config.yaml
num_hidden_layers: 15
num_attention_heads: 6
vocab_size: 14218
norm: "layernorm"
positions: "learned+rope"
rope_theta: 7270.0
rope_fraction: 1.0
init_std_o: 0.00388
optimizer: "muon"
lr_mult_up: 0.893
batch_tokens: [32768, 65536, 98304]
train_tokens: 397900000
dataset: "wikipedia_en"
MLP neurons of a small language model. Each row is named by its layer, matrix (up: input weights) and neuron, and shows model dimensions 128-191. Each number is 128 + 32 x the weight over its row's rms, rounded and kept within 0 to 255.
A block is one neuron, or neurons of one layer that tend to fire together. After each block is what it responds to, as a language model described it from the Wikipedia text at the highest values.

L7.up123 [128  62 136 170 163  87 142 130 131 134 106 158 147 168 107 121 104 160 147 123 114  94  93 156 126 188 162 132 115 180  66 130 103 134  96 132 140  93 110  95 156 136  99 133 105 140  78 111  88 177 152 188 108  81  42 136 111  68 154 142 177 121 135 132]
L7.up968 [ 81 143 155 146 155  78 108 151 107 137 121 100 117  56 147  44 101 108 198 111  68 131  77 152 189 108 117 144 134 134  95 141 130 107 133 145 148 138 150 150 168 154 138 130 113 104  44  99 103 125 102 174 116 133 112  65 115 142 156 151 103 107 128 170]
L7.up1532 [113  60 149 106 208 143 129 191  98  93  99 132  94 164 185 135 136 185 207 119 109 124 111 128 118 146  86 137 127 110  96 170 122 107 131 122 222 100  85 204 176 157  93 113 139 119  80 119 211 116 124 100  95  59 162 128 105 136 173 127 100 135  68 106]
L7.up1617 [141  55 113 119 166 111 143 123 130 131 147  93 163 159 128 103 107  97  95 134 159  99 168 132 174 116 182 147 150 119 101 196 138 141 110 133 160 138 113  94 134 187  65 146 129  74 191  95 125  99 132 149  91 130 161 198 128 132 185 107 128 131 104 125]
The article "a" mid-sentence, strongest after "only" or "more than" (only a few, only a month), also after prepositions (on a, with a).

L5.up1372 [146  93 167 129 117 151 148 132 158 155 104 121 138 145 109 136 116 134 125 167 141 142 127 108 184 170 140  92 147 144  99  63 159 124  72  75 107 169 167 185  72 146 119 165 146  99  80 137  95 123 148 143 130 100  71 109 149 164 100 158 122  88 123 128]
L5.up1665 [ 61  57 115  96 170 119 123 122 137 105 125 115 112 127 104  94 107  98 160 155 122  95  92 122 129 119 161 165 112  93 118 124 158 175  57  58 115 143 134 160 142 143  69 123 153 131 167 142 154 115 106 160 155 115 108 157 160 135 130 155 157 151 167 152]
Final word or word piece that completes a multi-word proper name, especially organizations, ministries, awards and titles, such as Tour-ism, Human-ities, Photographic Education.

L5.up1189 [117  87 153 145 213 142 172 187  81 155 175 151  95 156 176 128 110 162 134 151 188 160  36 142 100  83 157 113  91 152 153 123 134 108 114 135 120 146 120 157 156 153 144  69 157 151 126 126 114 148  99 124 148 169 170 165 179 153 153 105 120 161 159 103]
L5.up2333 [ 86 133 152 146 168 130 141 159  87 178 126  72 112 145 190 160 101  85 175 124 170  56 129 140 111 132 149 141 113 113  90 159 146 166 140  67  97 146 135 158 154 136 153  42  88 100  94 111 133 157 118 111 143  60 135 148  83 144 162 139 151 112 132 135]
Opening quotation marks after verbs or colons that introduce a quote (said, argues that:), closing == of section headings, and paragraph-ending line breaks before headings.

L10.up1059 [185  98 114 103 123 146 124 141  99 143  91 161 111 178 122 160  63 138 121 126 119 122 144 146 119  88 149 108  63 114 116 190 124 144 154 132 211 123 135 100 157 131 118  77  83 153 106 136 148 174 135 114 123 165  80 122 117 125 118 122  79  83 120 136]
L10.up1105 [148  87 150 117 103  73 142 119 123  47  82 166 124 106 126 173 159  82 109  93 169 147 118 129  71 125 120  91  84 205 143 181 126  89 122 121 203  72  87  95 123  89 126 119 114 125 112 101 141 144 122  90 161 136 121 124  59  75 145 125 117  99 125 142]
L10.up1476 [156  79 120 141 200 100 171 133  97 116 150 112 142 167 135 130  87  70 123 198 141 100  96 125 109 129 163 129 105 143 152 197  90 141  93 117  93 126 108 158 149 143 184  93 143 122 178 145 106  91  98 137 164  99 106 111 146 110 138 139 140 137 162 157]
L10.up1543 [132 212 135 144 139 129 139 128 137  57 123 156  72 134 131 146  99 105 142  81 125 101 134  85  70 168 101 138 156 179 170 126 123 136 108 168 113 149  78  47 115 144 154 141 116 168 202 128 130 149 134  83 167 123 107 132 115 147 171 136 120 155 151 118]
L10.up2291 [148 122 127  85 100 124 103 163  76 155 113 118 118 113 106 137 128 119 107 180 167  82 103 134 123  88 135 113 166 177 146 168  89  83 130 136 140 181 136 122  83 104 141  76  79 101 141 127 111 143 170 135 114 155 101 131 124 173  92 119 153 115 118 122]
L10.up2373 [ 57 120 143 152 101 153 118 153  95  97 175 148 156 126  78 194 188 138 125 132 147 178 103  88 109 140 150 134 131 137 105 121 107 164 145 141 149 131 150 169  95 122 139 123 169 119 128 149 114 145 221 116 118 144  84 139 120 140  93  88 140 116 125 120]
L10.up2399 [230  97 119 119 161  54  96  70 101 111 147 145 146 136 135 115 106 150 123 139 163 160 143 168 121 103 127 133 109 132 140 162 148 118 162 154 171 130 123  93 141 204 159  81  37 147  53 121 137 164 181  88 121 109 171 100 137  98 159 145  82 183 155 173]
L10.up2514 [158 108 128  82 163  81 134 100 102  69 172 153 146  71 118 140 149 140  83 133 128  73 103 125 145 154 117 133 142 155  89 137 196 181 105 133 158  75 124 161 169 127  90 156  75 153 146  97 112 107 149  96  72 112 132 153 112 124 180 138  89  94 112 165]
Mostly "the" right after a preposition in historical or political prose, before a named event, body or period, as in "in the senate", "to the Serbo-Bulgar"; sometimes "New" or "York" in place names.

L5.up1461 [166 167  73 146  90 155 138  96 141 130 178 133 171 149 106 126 136 186 136 128 150 103  54 142 115 102 129 141 155 134 138 110 114 155 163 130 122 101 113 146 204 120 161 120 142 105  87  72 191 165 166 123 131 152 141 152 145 110 136 178 140 138  91 183]
L5.up2916 [148 108  79 101 103 178 132 120 104  90 142 147 135 119 150 131  91  67 151 107 139 133 132 113  86 136 171 212 101 127  72 193 148 121 178 138 171 107 156 133 140 125 177 104 161 157 154  95 146 150 114 107  82 127 176 118 174 118 145 100 150 121  79 106]
The word "the" (also "The"), mostly mid-sentence after prepositions, commas or copulas, as in "is the final station", "for the manager".

L10.up276 [ 78 108 156 158 167 158 131 109 152 168 160 127 168  85 181 103 149  61 168  21 122 111 135 154 157 135 212 128 154 117  91 104 164  90 154 148 158 114  90 141 181 125 107 130 145 203 109 140 139 144 117 141 113 100 112 118 145 129 131  89 202 139 153  89]
L10.up289 [160  68 151  94 161 104 214 111 125 147  83 155  88 161 172 133  92  87 170 146 147  85 134 104 124 143 146 114 135 114 127 107 114 167 102 144  79 164  60  64 138 159 138 169 169  95 122 181 115 113 132 116 141 107 123  93 146 116 138  46  80 122 148 117]
L10.up1222 [147 129 164 142 138 192  85 129 123 167 162 159 117 102 169 125 117 108 168 111 139 140  99 163 115 128  80 177 120 140  82 119 142  96  99 118 106 147  92 112 120 138 171 176 128 116 142 124  90 139 112 153 141 175 121 127 134 146 132 151 155 150 130 130]
L10.up1323 [121 173 129 112 104 169 159 166  73 137 183 133  73 155 122 127  87 129 116 182 148 138 136  82 107 141 132 124 126 107 139 174  74 108 142 108 117 172 172 163 138 199  98 173 103 134 129 113 176 164  93 180  85 117 151 129 116 164 103 172  90 126  99  62]
L10.up1788 [147  89 145 149  83 156 159 159  91 108  85 172 115 113 163  92 166  64 127 142 144 116 155  98 164 139 177 123 127  96  71 138 126 134 133  95 144 235 138 160 141 117 105 236 154 103 161 140 135  70 203 119  97 121 119 151  99 117 107 171 159 147 157 162]
L10.up2049 [189 119 133 111 100 170  98 146 132 119 152 110 130 129 112 131 212 128 134 116 165 123 144 149 124 152 110 181 145  87 108  83 120 105  86 111 102 134 162 159 141 157 166 182  59 124  98 149 135 132  99 174 126  97 163 145 125 154 104  81  98 126 132 131]
L10.up2297 [115 107 138 126 125  97 201 126 168 123 158 108 124 143 174 112 111 124 119 137 122  91 122 164  75 152 159 164 105 135 135  76 103 130 178 135 157 155 162 215 157 149 149 140 164 160 168 155 150 111 145 181 104 103  80 128 196 209 190 105 126 103 129 126]
L10.up2826 [173 107 134 125  71 127 163 135 124  79  86 106 138 166 120 120 144 122 108 106 117 163 102  95 105  33 113 122 146 100 101  90 136 123 156 118  47 132 120 129 104 101  95 145  81 203 157 197 108 131 149 133 176 118  90 109 115 168 164 116 129 111 142  93]
Final piece of a multi-token proper name or title, usually an article's subject restated in its opening sentence, e.g. Neverl-ake, Desroches Airport, Interstate 395.

L10.up131 [118  93 130 110 161 117 129 163  82 145 172  87  59 120 158 167 162 129 138  79 110 148 151 178 165 135  60 112  93 117 124 147 112 128 177 119 161 155  54 136 132 137 100 167 136 130  57 109 133  95 171 110 120 170 150 168 138 176 109 120 164  78 108 142]
L10.up627 [138  92  84 149 172 168 147 133  88  81 127 139 100 168 170 110  98 108 108  89 102 111 127 115 121 129  91  81  83 116  52 109 193 163 133 122 127  65  85 113  89 123  90 117  55 149 119 140 160 115 199 155  92  73 174 110 118 165  92 124 162 149 155 138]
L10.up954 [ 90 132 131 103 120 145 149 125  66 122  94 158 106 116 141 105 158 169 116 112 122 121 170 174 124 125 154 155  74 103  54 130 184 118  87 121  92 158 189 100  77  98 145  94 149 121 104 143 120 206  95 154 152 111 134 121 126  35 112 159 203 160 105 147]
L10.up1148 [103  88  98 142 103 141 110 123 140  93 105  88 171 132  79 149 105 173 161 142 133 125 142 148 139 115 119 137 130 141 195 125 127 160 223  81 142 129 101 179 115 147 136 133 149 125 110 122 134 146 189 138 129 159 134 134 116 156 159 131 164  54  67  38]
L10.up1640 [112 127  55 108 152  73  94 116 140 108 125 115 102 103 127 142  89 173 140 133 112 105 122 164 124  71  90  89 145 106 135 130 153 179 151 137  94  89  63 171 119 157  95  64  58 115 107 113 118 182 173 101 118  82 114 142  97  90 115 116 154 187 101 105]
L10.up1962 [141  82 115  85 133  90 178 143 147  91 159  92  55 158 121 110 173 130 193  70 123 123 114  90 111 183 119 100 136 114 104 174 172  82 162 178  80  90  98 139 168 162 115  40  98 170 126 107 104 105 116 104 131 134 163 183  68 106 188 127 155 111 123 132]
L10.up2255 [ 89  50  60 114 155 145 138 150  87 111 168 118  90 111 164  71  70  75 115  85  93 133 154 130 169 157 179 115 149 157 143 121 134 129 125 126  80   6  46 159 167 169 156  93  83 102 160 132 145  75  98 145 126  93 131 111  95 137 182 103 169 105  95  79]
L10.up2728 [125  94 126 136 114 104 142 124  86  22 112 134  74 194 142  97 137 115 116 113  50 106 128 142 132 127  81 181 111 179 132 150 132 183 134 153 163  59 102 126 157 144 184 113  85 117 136 141 126  91 126 180 124 117 121 128 105 137 121 199 175 131 163  81]
The token a or A, mostly the indefinite article after commas, verbs or prepositions, as in a month, A number of, also a leading A in words and names like Aidan or asteroids.

L5.up872 [ 98 128 112 126 150 120 132 119  96 162  50 106 114 138 112 125 104 157 135 111 175 123 157 104 156 117 103 153 134 156 177 135 131 138 134 124 104  72 138 104 130  96  95 139  88  81 126 159 145 125 188 150 174 128 126 156 134 100 162 154 130 126  83 185]
L5.up1681 [158 138 142 132 161 114 183 114  53 118 114 144 148 131 141  94  63 141 114 117  43 111 106 125 134  90 129 174  78 106 141 153 151 228 189 171 111 109  65 157 108 118 127 126  89  67 136 141 133 172 141 151 142 114 101 104  90 162 113 114 167 152 125 168]
Speech and finding verbs that introduce reported content, like admitted, noted, said, estimated, and topic prepositions on or about after discuss/lecture; also "ul" in regulator/regulatory.

L10.up816 [154  99 180 156 178 117  93 108 118 122  71 121 143 100  58 126 119 102 159 173 145 166 129 186  92  98 108 175 108  95  83 156 129 126 107 101 112 114 139 158 148  93  95 173 103 183 112 168  94 142 134 136  75 158 151 171 125 137 151 139 155 125 188 165]
L10.up1338 [184 129 117 116 144 122 127 107 103 124 131 173  78  42 126 138 127 113  96 148  92  94 156 181  94 117  75 103 188 118 149 158 106 124 171  82 171 138 163 125 166 100 123 151 124 145 143 159 135 135 143 171  83 109 152 128 163 104 123 169 143 191 129 140]
L10.up1605 [108 104 172  67 123 106  72 178 123 113  71 132 140 121 114 118 142 160 190 128 151 165  61 162 104 172 107 154 173 102 115 137 114 156 124  96  84 165 173 125 152 128 128 148 124 122 100 155 114 133 133 152 176 154 115 123 143  97 101 105 141 135  91  71]
L10.up1626 [133 104 136 124 129  88 138 169 115 145 158  89 111 109 143 158 135 112 110  94 116  87 126  95  64  90 128 186 140 130 168 172 150 147 134 136 107  88 181 168 105 130 105  87  82 180  93 119 112 101 179 113 166 140 117 139 182  90 139 149  97  76 146 178]
L10.up2078 [117 144 118 135 127 114 147  92 169 134 161 154 115  69 175 139 126 130  82 157  96 156 115 139 113  98  78  45 132 101 104 137 119 140 112 124 110 115 206  79 135  74 114 152 117 137 145 183 192 110 108 122  66 124 151 105 173 136 112 130 110 160  91 123]
L10.up2434 [148 130 170  88 163 188 192 148 146 141 112 172 131 154 181 106 114 141 110 101 128  71 103 164  72 196 102 118  91 174 197 150 165 165 162  68 113 110 122 132 119 128 126 112 112 156 145 112 146 122 131 119 119 116  54 149 151 173  92 140  85 121 131 122]
L10.up2542 [ 98 135 114 129 134 143 128 181 148 109 174  85 144 143 108 198  90 154  85  99 132 152  79 126 153 124  86 174 201 131 122  79 150 116 118 113  72 142 177 165  77 108 110  80  87 179  84 178 123 153 112 235 104 134 138 130 189  98 112 135 191 119 138 118]
L10.up2883 [140 107 128 145 133 104 114 122 162 142 123 134  94  62 125 110 157 122 133 109 165 165 111 119  54  74  75 112 168  77 107 154 107 120 160 119  96 128 128 156 124 134  99  66 140 127 105  84 132  90 106 161 119 143 117 136 151  87 127 176 169  91 113  41]
Final tokens of verbs or prepositions just before their object noun phrase, such as approve, trigger, indicates, praising, secure, in preparation for.

L10.up372 [ 56 115 153  83 130 151 131 174 140 124 114 134 174 139  88  70  97 120 134 144 148 143 133 163 117  82 208 106 130 123 120 175 104 131 176 118 119  89 159  76  99  53 209 152 130  95 193  79 169 132 145 141 142 144 127 140  90  94 115  92 105 146 120 164]
L10.up647 [100  64 157 179 153 150 168 146 148 101 129 115 122  96 134 104 121  52 116 143 116 104 158 127 154 160 136 126 159 222 146 118 183 134  91 111 128 134  85  73 150 108 146  84 107 155 117 100 120 143 133 146 167 102 122 139  59 127 155 153 139 157 106 125]
L10.up666 [153  89 120 121 112 121 141 133 124 129 179 118 192 131 181 199 162 155 124 102 138 109 116 152 110 116 140  96 197 111 129 139  98 131 172 109 121  83  60  97 187 129  98 124  98 146 195 138 119  71 145 150 190 103 118 182 132 147 145 142 119 156 113 112]
L10.up1557 [142 110 130  88 106 152 137  99 123 125  71 181  85  99 127 120 147 177  93 137 113 178 109 172 120 138  67  86 144 116 120 103 129 146 184 143 106 131 136 165  96 133 146 129 118 130 102 178  54 104 221 110 132 130  83 150 152 109  94  70 126 167 150 115]
L10.up1873 [122  89 128 115 135 113 143 129 135 105 112 134 116  89  86 150 121  99 112 128 174  92  90 161 149  87 104 123 151 202 127 160 147 140 166 163 149 134 111 147 108 102 130  80  72  87 143 163 111 139 140 185  74 116 155 214  94 153  71 134 151  99  84 124]
L10.up2024 [129  75 184 113 131  75  94 131  82 114 198 136 152 111  97  88 139  90 102 163 126 129 185 136 172 163 173 116  85  97 100 107 144 158 112 167 129  74 113 154 127 178 205 149 105 136 164 220 101  96 120 132 133 136 177 115 183 136  93 143 106 134 130  91]
L10.up2140 [ 95 112 159 116 111 165 113  95 159 155 178  52 177  78  59  82 186  49  79 108  74 154 101 150 134 136 103 147 178  82 103 178 192  69  69  64 136 155  78 101 142 111  87 124 102 199 103 124  90 151 123 153  99 115 129 164 127 157  63 104 150 165 106 137]
L10.up2487 [125  74  96 122 118 178 165 132 138 165 136 132 128 140 101 115  95 154  77  90 102 175 169 139 111 150 130 112  77 119  97 138 138 141 133 146  74  96 167 125 172 160 137 135  70 124 171 101  97 137 120 129 175  78 104 158 171 110 130 187 125 187  82 103]
Closing punctuation ending a quoted title or name, mostly the close quote after song or work titles like "Suspicious Minds", and closing parentheses in tables and lists.

L7.up1630 [154 117 152 109 170 107 127 123 125 129 134 138 123 116 173 172 104 167 134  80  91 114 138 114 120  94  51 158 113  80 117 139 115 142 140 123  98  88 106 138 137  92 188 106 162 177 144 105 182 119  86 151 138 180 149 146 199 150  47 119 173 104 169 124]
L7.up1893 [171 160 221 114 126 115 122 171 148  50 103 158 108 109 132 183 120 117 117  93 121 150  95 107 123  90  59 107 106  71 105 139 127 107 139 130 126 140 173 129 114 105 117 181 149 134  60 198 149 137  65 189  98 181 170 119 179 136  83 134 193 173 133 189]
L7.up2502 [121 159 168 162 106  81 108 166 148  91 114 160 113  42 132 142  81 116 126 139 121 131  92 126  77 152 124 142 159  95 161 111 151 116 212 114 122 157 123 110 123 132  93 130 150 100  67 179 141 106  81 173 149 120 124 152 181 170  96 163 114 171 143 139]
L7.up3071 [127 152 189 159  96  79 124 137 154  67 146 145 159 125  80 156 120 145 123 157 147 134 128 156  86 102  97 132 123 108 116 184  90 126 153 142 150 166 177 149 125  92  96 182  76 180  57 209 183 137  88 197 162 148 150 128 140 200  54 166 140 140 118 132]
Fires on the final token of a transitive action verb, often the end of a split word after to, who or a subject, as in oust, demolish, beats.

L7.up387 [ 65 166 114 178 151 169 165 160 156 154 155 185 106 145 132 136  84  96  72  90  95 121 126 141 158 109 113 103  33 118 100 107 170  55 118 106  71  91 132  75 130 126 162  65 154 144 107 106 140 142 172 125 183  77 163 162  64 139 161 128 108 141 119 128]
L7.up1391 [ 97 140 128 125 170 180 162 116  98 138 103 163 127 183 157 114  74 131 161  96 182  94  88 102  93 137 103 143 145 108  88 108 122 117 155 130 129  70 176 146 105 128 122  38  99  91 100  97 103 216 187  93 106 114 151  77 122 142 159 137 158 143  95 179]
L7.up1707 [139  82 128 109 124 162 127 113 126 158 150 146 149 195 133 127 122 138  79 213 115  76 100 159  98 145 133 102 128 195 137 126  79 118 172  97 105 149 123  67 137  91 181  97  83 166 166 152 135 129  81 175 142 140 160 116  17 119 152 157 140 123 197  61]
L7.up2003 [125 102 115 143 125  89 137 133 136 145 141 204  85 178 105  79  84  70 121  71  73  97 148 139 117 143 163  88 131 122 186 142 175  74 123 134 150 135 121 170  86 157  83 138 162 140 190  52 152 158 172  76 141  63 147 116  95  99 123 149 211 118 144 148]
Commas, dashes and parentheses that close a mid-sentence appositive or aside (Kheiralla, / nucleus, / Cockburn Road —), plus periods after initials or abbreviations.

L7.up85 [120  73 135  84 151 154 164 192 124 114  99 132 144 104 139 134 108 166 148 131 138  99 109  71 151  91 118  36 160 183  54 188 144 132 149 144 106 154 123 118 161 133  98 143 197 141 132 159 132 163 166 126 194 191 109 113 137  92 145 120 108 136 133 156]
L7.up561 [137 113 140 128 106 143  97 121 102 192 153 160 103  70 122 113 223 127 128 141 120  91  32 113 228 126 154  79 136  46  79 142 112 158  80 140  70  78 132  98  90 132 117 105 107 102  73 103 122 135 231 149 138 152 131 151 144 138 132 115  92 149 135 162]
L7.up1081 [153 128 202 117 100 187 104 120  81 152 122 152 130 115 196  71 117 122 133 100  82 102 118  99 127 163 169  79 133 158  94 145 117 163  95 114 139 121  99 141 184 134  98  81 141 183 156  80 159  94 214 123 163 153 119 161  95 157 111 136 109 172 116  72]
L7.up2525 [ 99 115 169  93 166  97  81 130 143 119 111 169 102 101 139 139 104 103 116  66 171 104 152 115 136  95 104  83 116 115 166 120 121 132  97 156 126 181 103 153 184  90 170 153 140 117 128 163 160 116 191 119 157 150 155 154 129  89 106 112 151 146 141 104]
Non-initial subword pieces inside proper names of places, people, venues or publications, such as Dist-orted, Bogn-or, Med-ford, Bur-ton.

L5.up346 [110  92 125 154 146 128 140 120 125 112 128 114  93 137 233 114 162 127 104  76 151 174 104  90 123 117  56 142 141 150  91 165 131  99 127 111 112  88  82 164 164 186 132 104 123 153 163 119 189 109 150 150  77 102 130 123 151 126 156 208  99 130 108 157]
L5.up582 [123  85 190 109  82 180 142 158  98  74 103 122  84 132 159 105 127 125 147 112  71 138 116 134 136 154 114 114  54 128 145 169 120 176 110 158 119  70  83 132 141 127 127 117 174 205 106  76 130  78 137 109 103 178 156 133 180 195 107 137 168 125 145 107]
The standalone token a or A, mostly the indefinite article after verbs and prepositions (as a result, was a, still a), also word-initial a pieces (aids, aux, augustus).

L7.up256 [ 98 106 121 156 122 183 135 133  93 195 133 125 133 114 146 161 111  99 140 165  77 109 104 159 182 117 158 180 147 134 151 114 111 166 118  67  95  62 103 151  60 118 132 107 193 139 122  89 134 144 214 146 115 130 133  94 160  98 150  36 111 102 157 102]
L7.up494 [157 148 136 146  93 156 182 152 158 140 138 164 138 146 124 164 136 152 120 150  78 149 141 158 126  92 104 137  88 111 149 103 118 177 154 108 137 116 185 199 104 124 123 156 123  72 116 130 125 100 162 105 173 120 111 132 169 135 133 128 168 128  95 174]
L7.up2632 [177 129 135 114 100 111  83 146 109 168 141 148 148 109 133 211 110 156 172 148 138 138  98 114 119  98  63 184 145 105  84 152 148 125 138  81 145  98 114 167 114  98 111 168 164 134 171 138 129 169 107  40 135 139 162 117 118 130  81 172 149  69 142 112]
L7.up3018 [103 113 141 185 111 158 140 140 101 173 137 109  65  80 139  92 157  96 131 137 125 104 133 121 132 146 118 170 142  82 141 196 110 111  96 140 151 138  76  90 143  95 103 150 124 116 135 123  86 148 127 105 124 133 127 114 168 157 138 118 153 141 141 157]
Non-initial word pieces that finish proper names, such as surnames, places and Latin genus names, often in lists and tables: Spe-ke, Ather-stone, Alop-ias.

L5.up1782 [174  80 135 128 207 137 115 120 175 205 111 156 126 121 141 115 149  96 114 142 105 146 121 165 119 198  84  76 132 172 147 114 150  93 153 162 139 204 158  98 135 136 169 197 147 138 162  98 169 126 152 126 167 147 121  90 123  57  78 170 147 145 117 104]
L5.up2362 [127 131 151 148 168 143 131 167  98 213  95 169 127 171 149 152 124 123 183 108 104  92 164 130 145 129 125 115 156  73 172 114 233  72 145 180 118 130  94 125 145 122 175 140 117  76 123 153 172 114  96 139 135  84 113 158 102 121  97 149 152 145 122 152]
Final subword pieces that finish a split surname, mostly of people in cast lists, rosters and citations, such as Pitt-man, Stim-son, Kend-all; occasionally place names or ordinary words.

L7.up1036 [174 139 132 153 117 149  88 140 146 102 128 145  89 150 143 189 116  96  49 130 143 174 111 144 152 135  46 152 177  98 123 176  65 142 142 164  62 131 162 144 131  57 107 135 150 136 116 124 172 170 139 174 133 169 147 132 183 113  82 179 133 157  90 115]
L7.up1385 [152 180 105 129 195 117 133 165 106  99 136 113 186  89 165 166  85 155  75 125 118 108  61 122 145 102  75 144  79 124 156 114  91 134 121 116 119  93 166 123  85 119 170 139 148 164 158 123  84  93  82 157  90 152 108 135 157 182  75 135 176 165  44  65]
L7.up2382 [146 123 156 104 106  97 140 116  64  98 144  68 183  99 106 169 103 128 141 108  87  72  73 124 167 127  69 182 120  77 121 123 104 149 133  73 165 131 135  96  96 158 149 141 127  98 118 141 112 139  96 151 144 127 145  89 164 154 130 166 137 187 113 180]
L7.up2699 [ 97 134 178 118  79 153 123 120 125  78 107  82 121 131  90 134  98 156 168  96 108 138 156  98 156 105  90 101 137 162 134 188 145 170 144 149  86 155  89 128 137 111 100 111  93 120  74 178 155 130 142 133 146 153 124 203 171  96  72 119 173 123 142 167]
Main verbs right after a subject that report, reveal or establish something, usually followed by that or an object, such as announced, states, confirmed, theorized, and their word-final pieces like -ized and -aling.

L10.up587 [146  67  93  96 135 184 116 190  64  64 153 155 111  95  95  59  99 148 161 111 116 130 150 108 138 138 114  53 136 124 117 167 101 143 141 161 107  53 120  78 141 119 144 116 124 195 131 163  61 159 140 113 106 135 162  80 141 132 121 187 144 100 109 215]
L10.up838 [148  85 137 112  89  71 133 108 129  85 146 199 186 111 125 113 113 188 128  91 126 122 127 180 132  88 101 103  90 124 192 165 167 109 170 136 153 168  95 104 122 136 157 155 158 139 134 128 100  97 118 143 122 112  94 172 134 114 109 174  87 152 103 130]
L10.up959 [ 93 173 157 122 106 134 189 145 109 111  67 180 127  96 109 156 113 135 138 141 148 146 132 135 140 106 171 104 137  86 126 121 102 131 126  80 159 168 119 205 133 108 110 128 120  86  99 113  60 127 147 152 138 121 156 158 107 137 137 163 138 150 130  71]
L10.up1200 [146 114 197  81  66  85 120 124  93  80  80 168 125 156  89  94 119  89 136  85 102 134 154 142  80  49 132 170 183 110 151 129 113 183 102  64 147 171 133 113 142 125 124 180 126 154 153 135  42  69 147  98 139  97 179 133 145 173 103 195 150 121 117 145]
L10.up1969 [129 162 106  72 138 142 135 135 101 179 114 116 149  78 181 109 130 119 118 203 113 150 135 135 135  72 178 107  97 141 160 134 103 171 171 109 122 119  73  66 151 114  79 116 110 140  85 146 117 103 163 155 142 172 134 130 134  95 188 132 156 215 101 130]
L10.up2038 [105 155 135 115  78 125 146  82  88  74  79 135 149 118 153 138 171 157 162  83  95 138 153  67  83 106 136  60 157 131 121 123 129 124 132 138 183 139 165 108 157 139 109  82 136 143 157  92 111  93 145 120 163 137 158 150 112 110 103 221 149 172 121 152]
L10.up2923 [105 136 217 120 131 107 111 108 131 116 124 144 117 119 165 156 189 158 112  90 102 158 113 154 125 131 123 240 135 140 179 147 125 102 166  64 126 192 117 158  86 152 113  78 163  96 171  97 140  81 168 153 124 137 127  65 161 124 197 156 159 150  88 127]
L10.up3029 [161  92 152  62  38 163 164  52  64 119 136 154 130 134  56 147 120 175 141 120  68  85 159 128 140 117 119 121  74 116 167 128 144 142  47 111 121  69 121 131 132 122  81 108 120 161 193 103 116  96  73 159 132 125 100 144 179  64 153 206 141 121 163 105]
Speech, belief and conclusion verbs right after their subject, usually followed by "that", such as concluded, stated, opined, wrote, reported; weaker on dates and month names.

L10.up28 [165 167 131 155 151 113 179 136 167 158 151 194  33  89 129 145 129 142 105 105 134  67 124 150 142 144  76 129 161 148 116 115 133 108 137 120 123 129 172 155 136 118 120 138 175 115 156 106 127 135 144 106  78 101 128 112  91 109 110 130 140 123 133 119]
L10.up101 [143 104  87 109 118 143  87 139 127 120 167 148 161 106 150 162 119  81 127 138 152  63 131 142 154 127 154  76 143  93 118 100 104  98 114 162 139  68 112 110 165 160  72 162 141 109 131 147 131 154 131 103 149 145  98  97 158 106 155 123 144  66 103  87]
L10.up169 [121  84 142  58 149 195 161 107 127 139 162 156 122 133 166 166 117 120 104 147 131 142 122 135 173 130 108 122  74 136 116 120 159 130 159 151 134 116 127 160 157 117 112 167 189 136 169 136 102  91 148 126 158  93  95 124 146  48 116 100 145 133 148 158]
L10.up286 [155  91 126 140 122 112 178  98 152 111  71 133 140 128 104 139 145 145 159 143 140  94 119 139 140  99 142  81 139 134  75 160  91 135 179 130 161 163 128 120 124 102  60  76 129  57 101 149 131 125 163  91  98  68 178 217  81  81  62 108 155 139  89 141]
L10.up328 [149  69 191  93 134 146 146 160  68  67 132  83 112 199  90 110  99 110 103  85 137 116 174  82 106 151 125 136  72 149  78 173 134 113  90 127 134 158 120 114 140 148  98 138 119 136  87 177 164 218 145 151 142 188 170 132 178 186 116 126 140 132 166 101]
L10.up1169 [198  86 123  64 117 149 160 208 114 135 101  93 105 181 132 159 143  74 184 140 104 110 195 128 170  47 121  57 190 172 126 145 104 124 120  85  95 134 140 128 128 105 189 190  61 111 167 173 140 134 113 148 167 124  82 129 112  79  54 156 109 138 136  84]
L10.up2788 [116 118 140 145 123 135 120 147  74 118 144 137 111 151 131 101 137 134 105 129 131  93 169  92 153  95 148 165  82  87 175 166 143 157 147  87 146 135 106  98 132 148 145 172 158  95 161  89 142 135 159 105 133 144 123 150 185  80  96  79 115 161 105 111]
L10.up2798 [127 133 129 117 106  90 110 104 146 131 148 161 147 110 163 104 131 154 114 126 130  92 126  83 145  75  71 101 127 163 139 153 136  94 182  97 188  84 118 151 104 176 131  72 138  96 134 182 118 170 135  80 163 147  98 112 143 111 128 121  91  89 141  92]
Final word pieces that complete a proper name (usually a surname, sometimes a place) already mentioned earlier in the text, e.g. Coch-ran, Glad-stone, Os-borne.